Weights of a small GPT-style language model, trained from scratch on English Wikipedia.
Training: a variant of Muon for these matrices, 1693M tokens, 8784 steps.
MLP neurons of a small language model. Each row is named by its layer, matrix (gate and up: input weights; down: output weights) and neuron, and shows model dimensions 341-468. Each number is 128 + 24 x the weight over its row's rms, rounded and kept within 0 to 255. Numbers have three digits each. A neuron's up and down rows have the sign that makes its largest values positive.
A block is one neuron, or neurons of one layer that tend to fire together. Before each block is what it responds to, as a language model described it from the Wikipedia text at the highest values.

Description: Small standalone numbers
L3.gate604:123162094181115151142100134110087113158147158159110118148112135116174116117105169146132104109169135105111111140112126141110135143130158126117151127113150135146116093143172116143100099128139145145137190121116075147140137133131178152125115115135087146146137139126125122147165121084126140156140126115141120072141066114135108108140108115146178147146121107139135131118104101114101170150168
L3.up604:082133128084135169145173141129132162132123137086125145094147088143116129135136121078116160123105143117129107109135111118135140088131118114159148120121128196110115175136113175122136127128103159179161081139159108109138146103108094128181125119156128135105117162109114108156124143133096105139128108151121106131110120145176126181124115129181118138115119116118138134161172118164151110112120
L3.down604:095131130159109080183137133121136097107142140138120128145162111122098132097123100132099126138142122177106144106155157120064114167109142156160150091136134134134155144134110075154157081088105117122153141158122129132158112142160128113159133085111120156143136179134129134074123129098158125133135101134125149135083107114145118123152135132151083135138130130140111149134133155131166104137127

Description: Names in list entries
L3.gate927:128080131098142090106118129132111163150122188126161136156191106134131137159126118133113110141094149121112129146122104109126092129098142132156121156108107106110129130162142128125123122114123145107117144147112140157134149104129148120125137085111091089122106109152140144097137113114116134129111131143125135092166078144094177085135162101111158148118127128153134135076112119142134121100103
L3.up927:118125171083065143146137116127137091141124136162126107112101114165126143161083100144104133090137120163121135111129136126117095110126101103155132134087143101098134124131220134101130090176094142153128148120139147144075126143120141133141086180087087126134130117102131155105153113144115134125186124145154129098159099077090164131092119084144162154129147166104115127103146127142114136147111
L3.down927:123134101088145096157118105122090133108098157147134055118107113088131136165138148143112208163161172115130130051159101126168125113166138138094113105142124152123123093125166178147127148108115115166110154068126123158118139146111136135155123131148097140110130144103125116142096134134159107100091126159110109099118108095160122156145130144106118145158146124111132118177143125165151158117130

Description: Block-end line breaks
L4.gate40:153104143146128108125131180143144082121104127125106156171158132153092140095121110105119124145129132125082105111099149102165150152116159128149103118110132136138114115150149177141139163110128140122101105089137136097149125136146141105134122124105100137122194082134109134136149114105121154097097183153156106131116121171171100133119126147121094135141149159170087150102111175103184128128163
L4.up40:160137113143149149157150112155130126141148151152126139138122136125131129105141161100102116188123164158105175178137144116134120124140128128122121119133108141113100099116151140132108114145158111125119114141110169100088120155114110146094143169150103150152131087188139124112113136097175100170142118127130083149104110142123102134091115149134147193119145152122120116099116140136150123137122
L4.down40:175107125085102129133123123123112115172133115133107099094142132136117133132144158109169087138138119107115107174154108120156121150138133066134102151158137133168155105161076132114120140136162094128166091175133123120128140155121136098100132101131124112109127056138128079113164126129099130111119175125156157120136108157129148121138165136117149149142125135124091115133143154103121162131136
L4.gate329:141107116076147133115130091094134150128140144140095135135115119125139210172157096101141116068101134138146102128132121148138153112147115115077132102124118125100088131148147115100171127139154148123125142070188134091150171185123142145100139120155164137123124138096168101116099129139133105144120159109108135117138133134134103125108132114094147152110140101131102135095118144181140136138135
L4.up329:158082102131105111127186098179166130126112117115162115137162126148093205131148117104115067120087120156148116102140130117111131133145132098146139104132159142106117126141125132136114162115152106138127131123109148167119127134141176180124137139133130077104088146144149080110152113136092126140093167153157126161115117148082131144098101091102128128137148125151106150093120090123106141121146
L4.down329:133107152076133125128118135116128129112150122123091151122141166136124104152131122113136129152136099124168123166174139128152111160157152197100107144150131152116107174116149082167124138134131140144104147152114147115136136161107128118138141130149123133141121108121132096087154126158099152108084133156153123158114125107123123149134146120155143114169142102107128138140164155133135160116111
L4.gate609:095094106132090177141109173162148095114141128091105146135151115144143161119145101104152132133097094125127096167111112103170142158147132081137128116076153100079128079106114149132092154120128140090111130119112104169129139142170140122095149130119082108141133176122123130121142085132119113141172156170105132122103103196112134125121108132132127136149121115102150105090139139121099112166138
L4.up609:140100102144115087146117124130122120105072158145143129154117089138104109152165107111123093135098125099104154122131109113112148131126096112090120146094109145110134120138106103126144109140153139107158093122111143134150169124124163138142118144132138130113128140186148140132137122115098144126135124127174124100152149154159178140161178149166111148095119133093141162143141132111160133201119
L4.down609:113099127100109142112092127132147167161171135130121102117108153160086160120129135106127134123141116090143141126090166126147155150104133143105120141160153107142120122181159142120166133142136102124174151102114166121110110136130106128117130133120113110108158120100139151121115125146100134162123119143141096153120121152143126120156158183147200125121150140138123176120099193152148164121149
L4.gate1011:139125132161101108128145177076092110122129129123115124143132141111130155138122125148135145148129138128162099145170127140156114153092120107117166174106142107135104102112138085176141130129117175112108114159130155162136150116141138159099138110114133103146140120174076158115118172179119121120127161134172111115122152109162129173126094150146153157114146136111125150109104125142068163126072
L4.up1011:119141125119099109165111157164093074104145135124145134130154160151155160118138113141143161146121103155164140098163129130131115113123138090135141115108126089153158132115150131139140139098093136090133102097144191153144132146147077136118141115108157081154120117129112126125135149131123130131103142135141129122073126135169116167149119116139130133108152120155110184107111139104101122108114
L4.down1011:139120182134124147133141171105134096123122148179131123111104188099119148110134130142111126159138131161138100104149147138160100095146107108096148085117127093178114103139078113154120167107079142118109139153107173124121132145195136139080136115118120116103079174118115126102119111157167135079103122162139135129069121141134155144108132125148159129132128150111101096127089113137151128165116

Description: Quantity expression numbers
L4.gate428:129120111122098166081144182115116116134077167108108150109144126121152134119127113138117133102123182076156140156119139125147147118151129153069135097108109100124150099122147161150095110116124150131141132122096145148148078089113112200130115114137138151137088163157108115111163096123129089126126098103105102099090116147148144120126151092156137098167106079131132132158114119131120115108109
L4.up428:157121091139093089109161143099122126153111140144150138066130098175129142102143149127147108111147144113143114072091099147127127099098076112123137115119112121122145110105116142163143144120130091132155140092169112129103120113113085162146113164123115129134079161136131093129095151106112117110108123076118097118118118176116112086177136105164132096134134144118114154104109111111127120089101
L4.down428:114153112133100127125133132167126160146122108086136143151125076106127138132129117085128168101089105139139171097170116136135080087132080178111137120152094178118126158145137097097046088096122163141089103107065131149135125108124107169190132108129128117157083161100102109100125113060144133120103110124107142121083100140134144132156121116143138115162118108122100133121153144130122112128172
L4.gate678:093116111111085142093156094134103150105162101134121156136133121134168115138145158147088124129123098093121099106156155165133136131127102118085141114151148133083097071158065148140128110160133125144093142109141139147151109112127088126088142138171108163139159138088133137193107158088094128141132119106113093117101130128188110160135109103136174148149168120091112118145095133127151152114135
L4.up678:119116157147109131144143091140129147133133145122058136134149148085149088134139129145126088115086094148154080129134132150100144103151091117128158134105151145092134116148174127115082121183135097113114145113150101113103148129127149113117126145144099136171134149139125112138118126137150108111120100117167126170088151092126110170115103145149148148183142097133147121116158131107120144127116
L4.down678:132142108116098126116137131157085117154156118118085119138122157126121118112115144150107117095141116109098135142127069135161134077079108107117114181178110132141119092115152150124110164107113079130118144116146114158118130124170148126139121148157162092133095114181140144141102145145120154137136126151128136114127136134128127138096119102129142111143156111130111107133139140102116172145149
L4.gate949:107141153122124110124138086103100135161129094141118129110126133105151112128136125157177180086163145139123079141126126125118129116115114114108133115099113178128132185145126126106132156162136127143124130186149133142077097078141117155134175107156105132100131150125148125132104138081121140098104142118138134113129137117162121133114155108108133108070155097157136129105173147076098143066144
L4.up949:133167134125100096098151094171103107151125132128126117128127141101119092088128097137116147118108095105158159144126148140144121171120152120099128127114178169115105137159109080079096109111120131121133124112122105113118141137127127133148165139158143118110137168104148109105124151106127099165104155134127142128127130098108094107115122085136092142145110150180135160123147098173146115157122
L4.down949:129140123118137108148105102143105142169170105146113171128142149082098164133198140136140134152145128137140098156111076074113100175118113081110123119141152134149145108112121078140157100093124124104129146108168101119123143135118106152111165117141143129096122107146158153123122129118076162141165091169129106117130126110121107109128098146123101161093112115109126109104165131148164149147160
L4.gate955:152121151165114080094130168136109144133098176130140127115111127098154136124148133143106163103081138113116106142118103144122147139107125125103146133116111134116128141109136101131111117144113120107099130148136117145142110088115121161112142107085139152140149132128145142153118094121130074157117112074121148114109167150112147096130150146139142112088155117141130151168111166120129089102114
L4.up955:135153123148130087105156151148074174142116160123160141107125112148132116101152102134099138109113111159094181114140140204130141105127103105127097138094111138097127142111111154113129118153106109149132120149136074133115153144108122146113146109127146130104141136137158120133101102133141088160155096110091137079118064124135100127143110172100158157115126138146134143141116146134149135103141
L4.down955:130136132090099076085123131122112109127112135114108114135089132113110097153115146085118144065137109152122128118059124163120092123125137107140099134152094103127090110147075130115072175092157127152145114118131126142152130107111098163144104128135120103176120118147151111126130145090127168139160128128123106123119145108115164135152171130134116155116127109136137146130139124155166125125123

Description: Punctuation ending proper names
L2.gate320:149129145154087155129190118104164147139132153131121115135130122097119143139130105132132148116149162136116123134114146149104149138090091111111102114096134116156135163125127129081098147078121126131145115106169165145104190126112151102104118093157108112133083103110102123133082111146180129103093112158161122182193153096136155122097105076123139123104104106127139139116138152117131137127118
L2.up320:136143149108155148173142106170169153125131145142130121107134122113175138142149147147144157111172130128117109114144134169127133138147132149111124106079185133140165111149121129091160120114092113123130143123139170050111137122102162100132134121138104153131103143101125124124108135135182102131093106135112124140169169148100098138114110100121135118084114169108116125088135133126144137119080
L2.down320:149101133130130109092071153107121129149118183121138146161137165106149162063122108128133131161100078111130146111119095104101124129116124097161146107137135118134127100152094117134138142122114140135133127134138121139161155156137108146127134118120157131133145127156169127133138139151084108119142153165159132125126072109147132110124140167099140119158103124154127129175118142098115126143140
L2.gate606:164107143093168133085148166100128129071127109133101152096149109157125094151119068164105159130134152123099110119118104117110121150121130099140102100138172163139120156140143104103152120126137125150118118072123139109123138140088163116145172108162111097150094128124140161133150142127101090162149115139121144118125117161096130121141130119119139154094128158122146110166109131171150116108098
L2.up606:081085112122123143154154130149117162128130130115149199146105162169125080121137134169124118123086120175107144131119117139114072104129151118127163095147090122131135129162108115086137136120116124165132120144113110113104097069134118136138138109148121177130148126134093116121125099106086146144136125128137166098125103098123096113116138167135140142108134173106109068110126143135115145126117
L2.down606:128153115117089136048110119103165140137116110128137108128054138119137145106098139093119136167104178125126104111143120175161131133084087125101127118130117134116127091145134141139196094133165114094122119084138203126148114087115142123114154112117111130121128136135145165163178147125104115117117106144114145106166121158133130097119166106123133108141115085150153141123142156117145119152128
L2.gate673:131091123115136131110134192177122125113157131120134101134161151124152085145082126138124157147142161073112140134118127133134124162105142082143106136115129120134096107106156148076112116148113155107135131087095148125089158140109127127171137150145139134160108110154106118100113115120169115129115099178161107159136138132125119141118153094113115111105155178078107145079085152103149141110077
L2.up673:125122147124161138104145147171105110143114130120143136073150158117127099145113111132151151174137145136114128151119164139172148143106160109163104140124111122137149137110169181155116148136106144132138150110117166120097174138102143094147131128124122147147132170146113146123120160062132139117099138142174122139133109136169103103103132109137175159111152108108122142117114116092127105144116
L2.down673:132140164095109124106124144118105093137085137117161152141151161134117148103118093095090146166105125145140123109119140120089141121142117155135131169113138135137102156135100069129110131119038113117152129100136093125152135125141098139131131145112130167131108149139151159156134107119108131087064141156121122109156143132142187130141162113117169126142129096123116116173123144117121101122181
L2.gate717:112136067128135096090131127108122091128132103154123158078130114132107172108130081154172156127117125116075181105145112099153132149096141113104113121136142128122148127141163136135113119150096146118164097138104163135178116124083095144142164172100068134081142154170162121163157142109143127151115121139145048121133103129135147122161114152142080110095130120167158121130151155156129124169088
L2.up717:111119116105151107116175170161128151138137102170120164126119120183123098119147117145145113095177190141120130124114115130180131143129117105119133135120184118087113157107128163135124133187146125133111137177164160136095103143145134144109151132105087146137176073173154108144149164113135147128139104119178121133116131154103142162142122098077121127122095121135106129132133106105117174114142
L2.down717:101121088100132158094076103144177141138165149117158100090118130112130154113103113115144126171155108174100138136142140147109111074135126119143135109113135097167106147104092138127090129115073109136145074108149152140142100135132122160157098127112120173116134130132158156159123138127084183094083138131124113074146141132123102115116119118141120130114151093155129164139144112164132113108151

Description: Block boundary breaks
L2.gate305:135127122147095086150130146123116118097110097140105153145117162146128128147103140129096144086103151126080122148103125120089126135156094113125118119091160129097110172124146113132115140135155104069138127123097145095101148119145129099122168139097174130104119122164165124117099083149131175136170166173161151127135135116170130121115130145118099105144159143113127127083144138098117119107176
L2.up305:147096148116100115143155148099111136126113156109160097165167149125117104104116121115125105139122120126087129159131133096095125145134103120124093127063124098133141144148091130122108127139122096097161140143169076148185090165100137111116119158107122109145113137129123103152159135083141153092149131136121155115079104143073122113109100129108125123145127133135112131092115091113167105139128
L2.down305:139087122186124154082087176134156092124136146189130104143088123165129112162122126117156097145143092131115114078115123142167161158155118140117119112150123135165118077162089121114090128098122169134121108176172124121102136152144119167143138154139109140135171081126133119144128146126093136149128123152112160153143132129158162144130141165122138143136082136134140088121132161152079107110111
L2.gate367:113104144109154120173138145158085125085129130130126121136125148132146158131121139141113130097169121095146183084155099148088112127166122096144073134100146112135110125092162119095126130171110129148146144178155120107112124137086170148131076146100104143145160129104106145114128125129140122142118126103114130133115118102087105129135124138142166196137150138134096127121164097114144129152106
L2.up367:091077115080148078106136109173093129130177147142139175141126162128118102139141138147108138101130112110106143155135120124075162124144071128167139160104095087142108155108107090151115122162122113122132143156111151120129118049157131126130119184146105135120123142135090098086096114164140146134084118108107126157136071111134153096100118100133124137136118120138146168094118089107118092155130
L2.down367:122156161133195174126115145117115109152108158113153136119125143112102163169147132120088140137100179166116135149168113134150107135158125074126152103179104127111121186142179133105087105089155099128148146137117112133073126136102154113143143126105115128111162120136137083086113137114109123154088121111130150114095131107151134161113110152109088131137177112111095159118149114151165089132091
L2.gate557:135122168102133124143118125101137152123151129142159123153160139158103127108113074106117151107079172103157081143129151146076131098113108125117121091139146094090133111148108132124145112125107090128128137121095112118134114132119142116154155099155133123111106159132163100120139140121149100153120165149138116128115101155127193105117121101148093150115097117133107161138139116150128161120153
L2.up557:111120145113125094092166104082107133121148127118127123097137111111145116152139101134120119132091122126125133134105127127121141118138130102107156083128124138095125129111085065108167110125083100093128154145131112116120140143070099144133148121133127085102148178135139084075106122128137086123156152146125053140153112151142155140091135093123111155081112107074114110142139146132161141120173
L2.down557:133140070133098084172121119121132137155104123142084164173191133159125156091125112143069103141123154115128089125157132142114153109098156116100105143134170124129138126126156133131132120157142133112155113112112131104133135126162143087163160061106130102121109132111187126096127091154109156118136118086135113139089161153128132112150110143103140121133141136141110127100129138120143115156136
L2.gate866:109131093113091114099118151108151096128127101189124119105142154135128148129115129101105100134138156147138099120113108147114106141127151158093159137114188118092153105132155082165113102134097153120162161140124194154130131136156118147118139086088164166112099109121130121128127181136144154122126152151144116159145148124122164157133103177141076159125143166120169147119087098087077120135099
L2.up866:126112065112099112111125142084115110150134096145114132145114145126096165176127139124107117096136152115161105138135132124132107134101079154107175116078165116091154111142164114129137099130095135116171126119172141160128124124141139162101157100067138124107123114138131118103171131124109170107140177142147128121157149093142143183141114157104081133144120173104173173134067142092102161081108
L2.down866:135112128125082136150131168129126072162094110136097096135111121142116142118141104160093111127135127146153110158156131132135134106124131166085132119120182125107144121133111111159118153143136140069112115123127184119151103151128136102131115104126110112140122150122134116111103139113150150111096177120119112148095124126152186143136130085160112170147153152124095090121127112130153125113120

Description: Line break after headings and paragraphs
L3.gate910:129134156083128127130121154123153100159140131135124160131136119181132131135120157130133087126128139130127133146190097119154101154125110160113146127097113107093122119104115137145136158133150146075094121142125173146107150137129114156074115110080110084136100124141136112149131122105117174100097144129128117113125110119132123100166094156118131159127143154115108118117134160170121116137139
L3.up910:120131091137139136090107155131141130120130143181164092132112139140129118126131138135113156133109112126143133120164122138207132154165111120102116149085153102082157092148107128092108175144154100108146083094138140138076142106154125128120139116100112110096118159125165082152121200087118141157089102115099142122111166126163141141122147129094102146108169131164134105113145147152152117125130
L3.down910:122132094125097113143085139120140113125127130104151174151124140144126091166128124109139135126122084132127109146096121114123163144134102141123145086117116138150114158135147156139135136134102147159129125141107168133136121150119126142120079158109157129182137110141091118166146135114110130141156154129128067118157111157142129114105177122092103170148149106128188128063133124109123133143147

Description: Leading number tokens
L2.gate438:101118121124144152155156121134146110165146110147123170174150106118161116141144133197151105122158123129167110112146117129091127093153128131160121125123103150083109123153125104119157099083139100124142133126131116167156166128162126141190141109154120100139094129145156131121120108114081152115145139132159108170103125082116181159133190089118105137133131093090144130105105147097142122096139
L2.up438:080125131109112168103134159147127143120166112090103154138118105126179108151092110118085121128142158110145125124112114099129156113148125123185143084107118166140098139137157094128142155123140094113130133110140128154075109171089165112137107107126118120121181166145138092094093138122135140130124137152122120165119166179138140157123128145137126133089137139173140141104145137127134105108142
L2.down438:120134168133152104123157168084102098122154100134121120121140149125141123103085152127098116120095153088154151130086096151137102137164101101145129111124125111088084117112124156067102097135104115116101130116129152121112111097134139081152168150117135116155113138123151102111101109099143133086078110170160118112113134124108130084115128138124137060097132141117142134083136137124145137147110
L2.gate555:170095100121108149109164125103119114111059120122113157090112091103086106140124147138113115127075128119095129090115158144146174146085120152127120181072109139127103103107136149089147124145134106093095171130138150105141131081110085066123181091117122121136123118136134128155104141084148124130110089200121099145108120135155152171096114109137125115161126100107130138137101160125136096124157
L2.up555:098162151151124132135110114106158098080142120120121078140121167098138111131144106133092137097116119128124110134129134116151169138102112096127113100115147131146131145191134111131072150135095190124103133096098150112125105096151137170154121123145150126091114117140146135119104139126080146123127109134107126117142136137126125189137075107139125144132133132151110096132114156091146150147062
L2.down555:164121092098102168137139125143146174125170149175162129115155098124148140136109116095158112160139138142143130100145116125118116127127097125123150108135130137145131107161056153130147127132075146123100147152134126137132103111131115118113087179170080143135143126116144149119151121121181122159109114130155139175117119156109133088141178167133126100122129137096103109150130160106125144168160
L2.gate592:100148078114107114138132116136113130118135093138128154097105168145154127158133136114116179160126142117126087106128097134097094137141129132151124131123180129128163102141113100100094119099081081138160136123119105139118129121117153145113113105131126102142134153076147088119125096139133158122133091118157157134118143165156094148144127118152145075162116074101146139163138103118147073088130
L2.up592:135116139133170095154097165096117067167136131155114126100131091110158089161095167123063099159124118128109147138167144123129123115115112182128110154119101119157119147143128122111106155133110119138101145120094138143092105169121133121149144118139155128174136087167127132135121149076127116115164140168129114135140123147091118101100114096131127096176095092116107104174143160137125099129150
L2.down592:161130132131109151152138118101122152164136146170086132164144135112104126109135132125160174143129096154077158131182141100163141145152121149146163135121114139175142140115100144132179117132078164126103139128157149134134125168149146130088131085137128117105110153166133112154123108067174088108110106163166113132101120125092152131117117133126129140120106128141121139109128157126148141141109
L2.gate682:113131132118120089136138091132077146129090170143155153110127121131149142136137139138123137138137130050094135167158150127108147108126108149153134115161139114128173147130138106125120079170132123129153122109104173125096126117099153187128088104121107101123129161141130133127120142136148120132119145086122126075143117156123091148124127135139098114146112111148175111144152115139105108110128
L2.up682:113099150139077113178137120143150099133077101125156128147085140154145111137149102129105131143099120141122140080168136092144135129119109138150151154134136116149127146115124128134130164079133090152167146143090151109124157104109087081154112150137124099107077118084158114147122131138111085185080124123121153136131112123185101092101125114145100140163100125130130098113187119179085125130096
L2.down682:180139134160101112136163163164163169136120147093153146079110130128127117138109156109126142142084072108129132161129096109102140084096121133139112119113110148126078078076114178133139155133110146134121134137159135159108154144123083149108112131112106140125149130193159145137126119096132142098102147125149118112131126105126122147145117147138126134093110133139192130152088161129115123118115

Description: Surname endings
L4.gate23:124112171146121129082160114103128123193119125131103148116130165168146148161124120143130139102120156139151110112130105103160143155121103151153161174170105110108126140130111114136110116145123143120134168097086145138107131134127150151100093114080133138068076090127130102160140135131144140139123158115161134108109123132160161157124109092163158142141135124123096078114111134155141168151115
L4.up23:134095118116134116121164105132124138162121104133175172067097167136131104135133121123163116161128130155193122096129109093107140146138159126151158132113106127137114177104118171127132142124115094146156141120089123158136121144129149144178099076123134101129097110151136110133157108154123135125142143095142051174146150117129128120119093099132152134169174162068143108155118115117098090102145
L4.down23:150101128116137144148159123158102115143098111117151118129124150155147142134098135171163158096153154136115105110147138101165119144129183135128145148114103120086119121141148147139139177112106129140120153128129143147141110128108130136091084095107107100102112113134083088120097172092191162152151089151154125106118115179139144144103110144122132141099108152117100089174109154131152145184142
L4.gate327:134122189154135160126151162123118111117129134159155106116181121138121111154177128165136122129122158096155088158155118115106176134116129110114128168114130134123132097147121138173078083132092118141115100123118118123130094106136132129076134110178137165155077086148123113144139141205168150123140119117144134110111071169112136113118103109136138089143101076130137141166155117115120120112154
L4.up327:137122146104130147119133191075127070154158159179111132096164167129096143153104105150140127111117173139123127136139072164081151143149138099139136166104131128090135115124168097125104108133102151129121134106103129150098132151122147157134134142137098128126134116141115149136114158160109152138142116085141136162126109126122148087093113120139125110104107115153143093134134123137157178143139
L4.down327:105153163133133092115134120145145113105108159148124106123095154135142098102154146135113130081151102144135100183168101171139128122110131119148129172146175076103099175178151130138056175140126100088178118108112137110112111154115144112140090118149126130112069140094098135145085140085169127135137104166080104132106105116135132074122151151134117103087139126099133115134130144129125174127136
L4.gate413:126118122147127133137126186152124114119120190130165150155075165140127131139112115152178177114169111115101151155095109108093105170128166119136157152139095127129102106164159196128108112127081143176140137148149116102142133206118159148127124159161096106141109116108170102106090145155114173128139147121164178162106140145105144133143108081169152185141121117090118118121142130123121164144118
L4.up413:127127141131141118094155115098092115141083153160133146112166117129110158149150083165107086151136134115154138108142086129079144156115147106127135168125117137133151145121117120129135122133105130156114135119120131108096092138115150142099109142130099134131076096097104088139182171129134104093135111104131124108152133076157145141100167074119138145132118139117105118121119157111087142153130
L4.down413:174111081118106141169143064114133097150146098099109119188130135112130115107089137130148100134142145125131160138142145173176115081192140146131136143148130085128145140149179131122138149141159114132152136149168138131165169080107108110104162100084090114103136121149108134161132110087124124136109127160101132129135144153128136162136129143112143114144162121158137145154102150127160154097106
L4.gate715:193085126123105103139165129134124108104125090138134118068134121150154127102167140155186110100128170101156131100145142114126161139127172143122133166113106106158126181122101127140139126118105116100149103144109149111103103164095098146133104134113152108112078105140144115144115141179099162102164129096144134103157132140178133123101106167111145117104155164137151108138165140127137145151146
L4.up715:161092140124119119133140120135141138090127144130151125133114139125138109154192106162130136174143099140156125105167097108112189114104141145137115168111140137117163125123108118135140116157102152129132130135088084144139132145130164111141116144107113095091145058111138132139110132157149141089105098085209109109137093124157141151102124124112129156100150108103134082109122174144100119155125
L4.down715:156130122132097114178124136127118105165150077110115100124118074130125129093133111121141141136154136112133132119153140115161167110147152110073139126130143121147138142116143100151162154127149129137161117108160158101115108133104106103123114132107148109094135132107113112141122150105139142162117153110130101071151164142158112118146124179143144102076121143105130127115140089137133115123142